python train.py --bias="all" --parallel_block=false --optimizer="muon_variant" --beta1=0.9 --warmup_steps=0
MLP neurons of a small language model. Each row is named by its layer, matrix (up: input weights) and neuron, and shows model dimensions 464-591. Each number is 128 + 32 x the weight over its row's rms, rounded and kept within 0 to 255.
After each neuron's rows, "fires on" lists the tokens most often at its 100 highest values on Wikipedia text that the model never trained on.

L4.up3373 [ 94 107 107 143  70  93 140 157  94 137 105 105 146 132  98 121  92 137  88 164 114 155 126 110 118 137  86 186 127 128 167 115 114 102 111 126 169 131 170 114 124 142 141 130 102 122 119 157 115 101 107 137 127 132 125 122 142 102 109  99 158 150 134 135 145 161 104 127  94 129 164  75 101 124  90 145 148 185  81 138 130 127 152 104 146 146 103 201 115 154  45 102 135  73 168  83 144  95 164 113 109 175 148 179  96 131 111 133 111 139 157 148 182 153 136 126 128 100 132 158 110 125 135 187 136 138 161 144]
fires on: " to", " into", " joined", " from"

L4.up2223 [160 164 110  84 134 112 100  94  99 137 103 124 152 146 140 116 120 135 131 141  92 154 121 111 119  96  98 123 133 134 181 131 136 137 112  89 137  36 196 135 166 116  92 189 145 106 179  62 138  79 124 123 121 139  97 114  98 142 118 121 128 174 146 157 103 117 108 125  96 177 163 134 130  88 105 131 129 179 158 132 140 192 199  97 110 125 116 122 139 164 160  65  43 103 196 120 162 142 179  88 139  94 126 132 156 120  73  90 135 141 129 121 166  92 133 169  97 190 143  77  84 140 136 109  99  87 159 159]
fires on: " team", " Team", " club", " 0", " side", " Goals"

L4.up934 [120  78 170 161 114 150 147 108 124 108  82 161 159 129 127 131 105  65  96 137 139 113 136 144 116 139 109  92 112 104 144 119 195 166 118 104 160 111  23 175 159 106 144  92 118 182 158 121 133 111  75 134 121 103 120 118 194 139  91  96 136 132 154  74 128 120 115 125 156 157  85 109 111 162  60 158 108 121 152 128 102 119 114 152 116 192 111  69 184 149 133 143 128  94 109 116 134 188  63 119 126 112 129 157 118 159 106 185 135  79 149 196 162  83 159  81 135  73 121  83  91 120 118  83 171 121 139 188]
fires on: "d", " Red", " Re", "st"

L4.up166 [100 129 114  79 113 113 159 107 151 156  78 221 140 121 166 159 143  98 105 127  51 105 122  97  74  90 107 162 180  54 145 100  88 127  91 135 169 137  72 105  91 125  72 132 140 106 106 164 122 178 135 111  84 132 118 159 130 150 106 146 144 126 133 133  83  75  89 157 153 197 119 129  35 166 165 115 131 110  92 100 133 121 170 182 152 138 162 104 107 151 123 159 162 151 122  97 162 155 203  96 169 145 142 152 114  83 134 159 103 104 139 140 182 137 186  98 106 128 128  92 166 126 132 137  71 102 143 141]
fires on: " it", " him", "partiet", "bourg", "berg", "land"

L4.up287 [109 136 132  84 121 168 107 132 122 171  72 116 131 176 134 106 156 120 155 137  86 191 141 119 142 148 136 104 100 165 102 158 106 174 116 136 113 123 169 170 137 106 102 143 147 130 152 118 126 122 129 135  84 112 124 169 129  71 112  98 136 137 176  81 134 114 151  95 161 145 136 182 110  84 120 150 115 150 179 128  86 114 106 157 111 140 176 182 101 123 138 185 131 151 119 121 101 131 117  77 116  99 114 122 154 151 146 126  67 140 114 147 119  81 178 158  97 137 128 155 146 109 123 114 136  87  56  84]
fires on: " all", " part", " parts", " times", " 5", " end"

L4.up3069 [ 63 108 111 137 134 127 113 110 118 150 142  66  81 139  61 193 165  86  98 169  86  84 144 138 202 134 102 183 116 162 178 196 152  84  93 151 108 103 143 121 146 101 112  93 138 110 122  68 155  89 129 139  45 104  92 156 118  95 181 108 143 142 162 141 153 126 181  81  72 144 114 102 109  89 148 133 122  82 117 155 153 118 127 121 107 108 126 148  69 176  99 143 106  97 132 111 207 136 129 189 139  65 174 101  78  83 145 205 184 129 104 146 134 105 176  80 119 122 133 179 113  66 177 100 130 143 109 127]
fires on: ":", " O", " from", " o"

L4.up2113 [133 106 103  83 114 171 158 149 201 164 141  84 134 155 152 108 148 150 157 169  43 153 139 139 115 157 118 145 185 110 122 111 127 127 154 139  81  82 156  66 110 137  96 141 114  93 167 148 119  87  94 110  87 110 112 100 161 116 137  91  92 114 166 127 116 100 154 141 122 100 100 122 109 150 151 159 124 140  96 158  86  88 132 121  71 118 175 117 155 176 146 155 136 101 136  61 138 143 114 117 155 139 104 113 100 145 117 111 175 145 189 162 163 111 146 175  77 164 106 102 163  92 109  77 147  86 177 160]
fires on: "B", "b", " B", "ob"

L4.up3525 [144 151 149 146 188 126 157 178 120 139 158 134 158 139  76 157 169 126 142  99 150 106 122  95 132 117 151  61 138 158 147 107  50  82 112 123 100 136  93 142  53 149  97 115 109 159 123 135 126  65 108 155  89 100 149  99 148 152 102 128 121 120 112 135 135 105 132 152 143 111 170  92 107 129 162 137 133  96 152 168 163 155  31 146 113  86 190 103 134  58 154 227 198 146  60 121 165 128 122 209  98  76 137 183 195 160  95 117 124 163 118 131  97 138  75  94 122  81  82 103  97 107 150  62 154 149 122  85]
fires on: " al", " Somalia", "Al", "al", " back"